From a checkpoint of a small transformer trained on Wikipedia: 4035 steps.
MLP neurons of a small language model. Each row is named by its layer, matrix (gate and up: input weights; down: output weights) and neuron, and shows model dimensions 64-255. Each number is 500 + 40 x the weight over its row's rms, rounded and kept within 0 to 999. Numbers have three digits each. A neuron's up and down rows have the sign that makes its largest values positive.
After each neuron's rows, "fires in" lists the words (lower case) most often at its 100 highest values on Wikipedia text that the model never trained on; "fires before" lists the tokens most often just after its 100 highest values on Wikipedia text that the model never trained on.

L12.gate66:470482513546444470467549459475498465518486502491490523519451494535582485486548484447494440471557542569530513487500463428463481530577375435475572459493539504506495503489521500465545553451582505468428584511511520493415428562510477519517443555544552500525498502471463420499470512486563583465480407449551566505499536504548566459485442431484568483487550519532542583515483493491476544552521522503502481512561444538540483487483541430424533519536475498530424575490450560493496465439460425517503496459528510516519522524449508500535485543554526507586514501543503507515529540581512443427
L12.up66:522534547527519486539510487450474476534468553485472528455473484448557569464473514551535453538513535466522405515476507509495512481487454559468440490483548456458498501537471478500526505493517483546489513523526515541486485522559422529500492537433550512530499490469528491565490573582443480475537442518470442433520522564475462466550406449466559535487473484551549451517462469559506500483457478463566529460511514571510422546507511493440442566515539459518463435521538523551488526495572552557573553535409541484508482527538539409410513497528505520499497520586452536507484548451493548524
L12.down66:504442566477404521565513484521461521441514515491411504484450380520505502497481474495460447534535522530535555531555466457517498506546473501473474497522544524511499559490529503508624565498504522463553463575519487485428512549548567497472452534504547504538445475488513496437493523494559439474467566458502514512472560571541537470482434498499594461443483551572535538522520533581470493534503476541411555541547509514599515477502535579538485515552504506489548532506507451490530530559399507425515515491447476530477582588536511522573473519478505492441488528505523479462514487490468449468
fires in: "on", "until", "in", "from", "of", "to"
fires before: " ", " the", " March"

L4.gate243:473410538500486562454551522542509526507466516550483439549505520504498501510438568500538495480546513518500537445452478505507490539448547499533476502525501499610526428586510499431486508510508419488510441464474511499461471504558518527542389497434494470542514554501427492497460490539509533432537510484500459430464574537529483496537490498464521490470517448518502524467492487580534432521537485549452444516501525531507483483536485490552487486456461522479531422441458473484454441554501536547425462516492528473507515485499492567437402542524465525527486481509450493409476448513434566451
L4.up243:554520524501485525496506475527598495499523473479496571520485491516533539546484515451526565423528485472458509508509439524542434534477490481544554476482467504484520585480518543486546471460514496581490537588503532489485485556456499531537491509488510512471482594537551462442474534612513453488523537514447550485410431450465547435511481475457525472456532492490496506511475492545466506510476483451446515501504464527493418478486556456431499479408571558478588495509474471580490524496405515539544503495536502564476533498557454536542600510468569474603463476497510517500483457535506523513
L4.down243:528489402518459504522517540526490522513505488523459497544599529518517560472508529500553488536486488484543532499559530541470491431495523499533471445558514438423522466516454470566488520468465490493497558435437476493551472518419499432419453471498461491550476547505465512512561641544498503544417578482478530538500549459479413547454449559450494556491465599459554504504483547515551447536545577510525473582534490461487544538536539512525494480455510529482558524553494529490492515477478576469524529508434547466467516553516481525584493498541505510480485561498467501506499488488535457499
fires in: "0", "100", "2", "ft"
fires before: " |", ".", "0", ";", " ", "8"

L12.gate449:575535492476537455429454348517551539552518533558522507515542495484531443440463498487574468516523504595538482518533517499499479580502541538484516501513549471481580453560475485502505513501498551513470554518463459514437468506471495537464571531532573451511557459549519485461510493513596378528569504504487531529513514441531479470487471504470519560540487467527512526380502457480539451524503516519457537480484514455540478526590530491506471530492499513479513503483494467493522530531611427466554491431449486484474494552482541530563477544424525474424533467502479514430448550546580444551
L12.up449:499539500557490526559487474483493477559560467489503480471526441496483452569532508480518487515533472486515545490506473594491546491579518551538482479413500422476439530551556528548494550508485502548481473502482410476539511555512416521504460488481518529447510452562460556595540485517426417458451513495558596499518584555489511528541494538475509501544505501504507524497489554464538444484496468546551571488511455535462435402572519562425492457473476497486514496446536457571504543482516602533533536522422543510452521486495548447457542476493539518516474512432445516563498545495493556491
L12.down449:519487415390514485460505591453533499497524417533499548465448461499451520483557528473497469487510494554519496457467478443482499509549499478504323488491532544482489537495432491512516552538569476509478562554547563519493508505506501522438553511492530440512486468537510466453503534499583479436496468454536507522490482500477575447437554477384537475432482449500505513444492472468459483512489526480489464467496438565505483490494461439491456518519512531469490526519484484513495501532572450526506532527488501522502545547481560582504489512473471503462518590543491490380593537437437499473
fires in: "and", "since", "to", "of", "from", "on"
fires before: " ", " the", " March"

L5.gate94:501529474520575525480530521482515543503511472534468508539541494542463438522583437489543469542554538518522539488560559556453449505429512538423562467506564439464437571443475486522532529503524447541522504483463532487579555551524554485533535495481491505521458547546517477443445491529554442503494472531546542474423463532404511507519517524437526480538444476508504499479506539468553501536529500462461511534459389484509521491535472507453517411506517551563528470519465478541496458478417443357481493518576489530508488482525493465447482514478529499458543542553549439467529511512576537527
L5.up94:394445544495496488468455513535488532530484392464523487475486500525621506475509517451490569442555440404500487499534527555508483504534531532477540494485479548527414516536540490552542528433517479463544475534428504526559447526469510503524530517516430471511597499536412491453456517476560504488476494504481556480520519525490467541526550491485481454450488473466469537486479454459575471419501498502488503583518539512512525572467477576610555524449498501462461436456537469517457425458533489471471481484485544437532552514473451515484480462495453489506511479497503459426430484497553515554
L5.down94:524432536449553511525483488487430486465544475476545465541490435585500557542406432434535468499467415508470490490491510558442549552513508494473520453465479489520447494435543488608454552505496538480476509421491538501514434492439464455520519499501498511518483499520431494448564500507532496454525475532504460529479494484445495531463502563531488512557466476516444551453514527531482514433479520582510480494488589617488467464523495514545475526480551430525595510531457486484515447474445504446499466558523514501448548479484513535467502496460419540470522525465526415505467587508438513476
fires in: "0", "00", "rice", "frederik", "boer"
fires before: " |", ";", " ", "%", "ik"

L5.gate336:508556523473481489438559485516514479517549485522464398464527497499441565526521571500566570488484426479494490560553532453544480453372482475489453580512516495493449469443506523506502548444538566492507510485484490433577481509447557538498541493593508507478462511489432483509492520561568513502564449510452550448483470404452497481504536512551487550420464522498526621521496512541464523571490451504465478444505443562535463476510526569400486502475443474566513479521492492494506542454518461564448508493471512509461514447445449496475492502475507422448531474491514496453466540563532517539
L5.up336:516468519467501486555502484502467490494451453557399484542419500469438527497535414563443453429528476550495558490437448474508449509482506483579441579555427479427449429467516566576460551471573438485482538517545495531544482449480544384491519555535485479508550577526503502479511450431502514488496543462461420449570448464517567416468468493499491552529487412476510474514532378485533489519540454430552513507511500489506465534541510442515479514486477498499495422568509510515395484559510499472452471497530493480499528521607542504462498538457533520548557521477568493537489518492489479497
L5.down336:508559500488508495479580558560505468498503484556533522534421558500548496548428519477463486532624466491523463512518566551558570444544521499489487525491523552531539449524528553513550467438441476505472456523485489587428505595493452496454501501470561538539476532519496529537478527511504489478478439533476480517557543548486447502531484464457451518479507506494523492556439447520569482503490508520586470526547501480491468501459458558527524468545522439538554488412451434454456485552545475526520413450473468496473487511489493555549543476538500516471533505513506517514473501456548471483
fires in: "march", "july", "january", "february", "may", "april"
fires before: " "

L5.gate322:472509494485515493490445480493483498519544460453445484496445440538497478445498502501487455559504517438486511546429507445524532615484532458528489500457448497502453512514549433459540510527513504488471519557539488552529493480585503470522524482451499502460512609562548525541473473597473522460543427448457496463517485485571500469575468522510552432457522425498523526511514505432510533457541501457487428492535576482504467513446514486554476527504480541387504508497455518551504433430504508520449481526580495559551489468460498516468398498523584513530517594547499471468479523477451525523
L5.up322:453482500431555508491496473504460510488511454472483559503480468514521611449432530537448475539455465521515567480520424494489548561522528487491452515463483545460543528449518513471441483518538466478580504411515604498528513509584427535537502487544548499460494456495471526486481559521534477421493525468522517491481500489552458542576463504516468486457512477511474430479440583443484512529464514433489481539529529483527481499445441373498497509420553538458516490533542487526474497452567481555472572456513479465438469513513521496499430474523564463436520591547460441490505519472469523503
L5.down322:485524526482500562505512497489483561393440502458480508527556583549484544495518552575545484522525480582507495447477484490525513516593570497440516513535496490525512517491559532527471424485530502509514527479502507512499497471446491522450526556461495462475477588486519566560536500480510444465473504518492486603520468525501519517473478472530466495492455464489543508480514484511508587531477430629459504466525531538481497546513485467471494547488507465486513508473469501511453475428511497490530519526475517470434466523457506570449391466511557495462491507485471475558496558456544427461
fires in: "in", "member"
fires before: " the", " of", " |", " "

L5.gate655:574497485462509504473529494482502557513452553488462469410423458541487572481494548493533462466440500557537565447555489422493446477515507532504443491462530477518469476476481529563467506497493504563495461552465532528534529496432601448454493544522457391542492556497441442486458521507527458554464418532481514570489511474528558447432498540465429507433498522513513488519489506532526505500502511483478572474530454510485524419468543453542497526570456461563497513601449508513488488553399459506438491546482583477529495508575442398468475555488523497503478452489528561505470488476541498467
L5.up655:572510493479471581535531445517532495484466478586499493491466494483550472561508530548460461481521499449509451495486515435461502498459465505604516535424504572480519498424557459517511468469543445479441539536503455474493525501489449496507483522574439412402480525509519505575533505463526485531454506548452562471511532483550495526457528445545464588481524529544531472524552487511497536561534503535481574543511487591482491467532491543456508477480486454515505520497522520480536548511440505431522576436498488462460464521546581558502502476501446436513489487535504545512575535482460546503
L5.down655:374509517492506478506506534559478544597445535472460584529558562525559500485519531450402507518514437522481500561505451510504489447497489559476526519476534532501495502477504477578507446513478520473461447534525476522482497542464526522508501502536482511509554554557529549488493497493520542467436482476496460478429475532532495471509598505492468474492501458543508489465511464517540514491530422464514552470451406415491373478492575506497477511511516577469469505479456533454513464506473547530515487549412512495508443488495438615491485423578517477515486565569497554568439524532514447526
fires in: "may", "april", "march", "june", "october", "february"
fires before: " "

L3.gate142:466538573523504503453549505521501501479444574501510478516534532536479498511540525541481456480522492461515554435568454483558490492476475529446539452536477519547439487519433529449469574556503491462525493478463454504484473521438461480522498522562497540470567574485509462464503513489498486524560551506534475568550536391525526416470493489500532524534515361517471549438442529545466539457510437393462505473491461556530434456506445488519570430464538432519575543493550498492477559477525478552539496481550546515512538524558495571498566545446548531440514487550526446514508481490453469444
L3.up142:528466540456460552528489496489495490556498547475455509533483492512427567492483480449474487452443524477498506501481522524454521455503470468513532578485560526577530518429438496463547497513488562492481508517500478453456505398497545501516508445484595409386455468452566537465443529418463485553570421492480469472505490480434517450471539493414479469511534500449510529516432495476528546528563505483501494538423467526473466541446514567589485526458505530516506519485527458434504435571474498409466492461537479486535525453539469486511501512476527529478535524494484524502585509581531476492
L3.down142:484502449527508454538457503426479458578480434544555523454535512480491488521472470469500499514538624538547495537502494431537523458562531437532448522565531496555477469538544507544510481441461539479484514460552468469471487479552491512469472475567489468507471464548472552540504508502485518480542547485499549478504499545486622468563492505473421533541544569476570499520518434535443462555498492478448400522561484460493529527483498444513513527469505537495583391500458503527537442491490517455472534545539481529464420524471502542496495552506543487488517573407541481543460520517487584546
fires in: "2010", "2012", "2019", "2014", "2013", "2022"
fires before: "0", "2", "4", "9", "3"

L11.gate182:515425546493467542455580541409483513509482535456526504453461488543498538521488497514484525550534530465432476518531496497529516510575396521461526501505507408488522529492545500473524523511532571490521527552511546512481534489499473542468464527518485486464441470470427518537450571515464513514404488419458542560422562475525470504462469479393579498499540500469474492514501536412510466518500558544420548458561461551438473465571518422540513511515499475513605487494473521483533563443537466540468470506466512480486496539508560509496475433475496496498483523469581519467468465515467534524
L11.up182:553460460480410463433476508512460564526506487505514447430522477489502471571455492542544524484434534570501507492449532527504492498528525467449475445524486456473532559525513497495510460481505508542462514577481506579496518509587494475499506455494467478517483517490495412538430515532471441519481476442521529493506550479487426514562411446536484517504516471477445468463474507543554497440494514514484475519554457461498429521505505539614445481535538467555544488538507505509504476499490479513505416547434540419463466554619498445540507571465450503472537514450554470501440481557475565479
L11.down182:554454567512442466500479475449549472563506450466520496494501488502568517492483464504492430525488450524448527541476483499579546575554497530407460485543515469498505576475484550547593570497491575503500564503425452440481442502527502532516502468568472442399505415556541491492474462494490469552492581546445578566468518501454511551547447512465491482464515549470500523500506503529561490413518520525413579541524418555528516499536548548474459459526515494503548474525448428474455529531489505542573464483479573507525469550531513488505471524504515521445483623483464431530499554564555440487
fires in: "of", "to", "during", "since", "and", "until"
fires before: " ", " the", " his"

L3.gate695:560446515534532530646552523462542584415516514493521566515519424468564468547500508532490522517520529488458572605525495483468473512517514490545521556488502496500545474467477535473489488528431511483447543531521537500519533506516530518525515438542605508489490541476471509511602565510477510511479412499483502527556484431481493469515473487544454451498470491535445461448470567503455484464504467527442463563450450494534425469487484509475557421547560458444497493500475505474524558542471467496433510580488521517577410454450538472529448562470491475489547532475443550496483514499516510508
L3.up695:543448482562468574589516537512522559438487487492559556502533450464476452447576490470471499514517482480472569570555515412503538526431462596555512474489576485470550496444427508506473482470449530493489550509522500504439510525550521538486495454496493561496551475501475510527561505496536483519491434544445537517543471466507499520517522578532486459564447516510450411508493492484538452513519486545466455547428469482504461506503475547434525476485545511468486404491474414480526513573473461492457514552501522552588449467504576537508507572494514501477497502451503489510485519489569533527
L3.down695:464531575469536458559510528447451545500579416447503513544446469477567423447501495507505496549532410498434500498550459584488482486598483458435479537490481453483587514507486490503416446488487456436483478529517469478532516483550551508458520542504522559529569459595461466476492492527512493510467509528468508505511510500473521487483463504531457515496462489521482463486432586432528510498470501527486490495514520406473446516491438485502509442496472414498458523500490494545465539456484474548552496518473508476568483465471473572473415571440523440426508565484494484551560536476527511513
fires in: "date", "release", "nominated", "first", "second", "born"
fires before: " |", " date", " of", ":", " ", " in"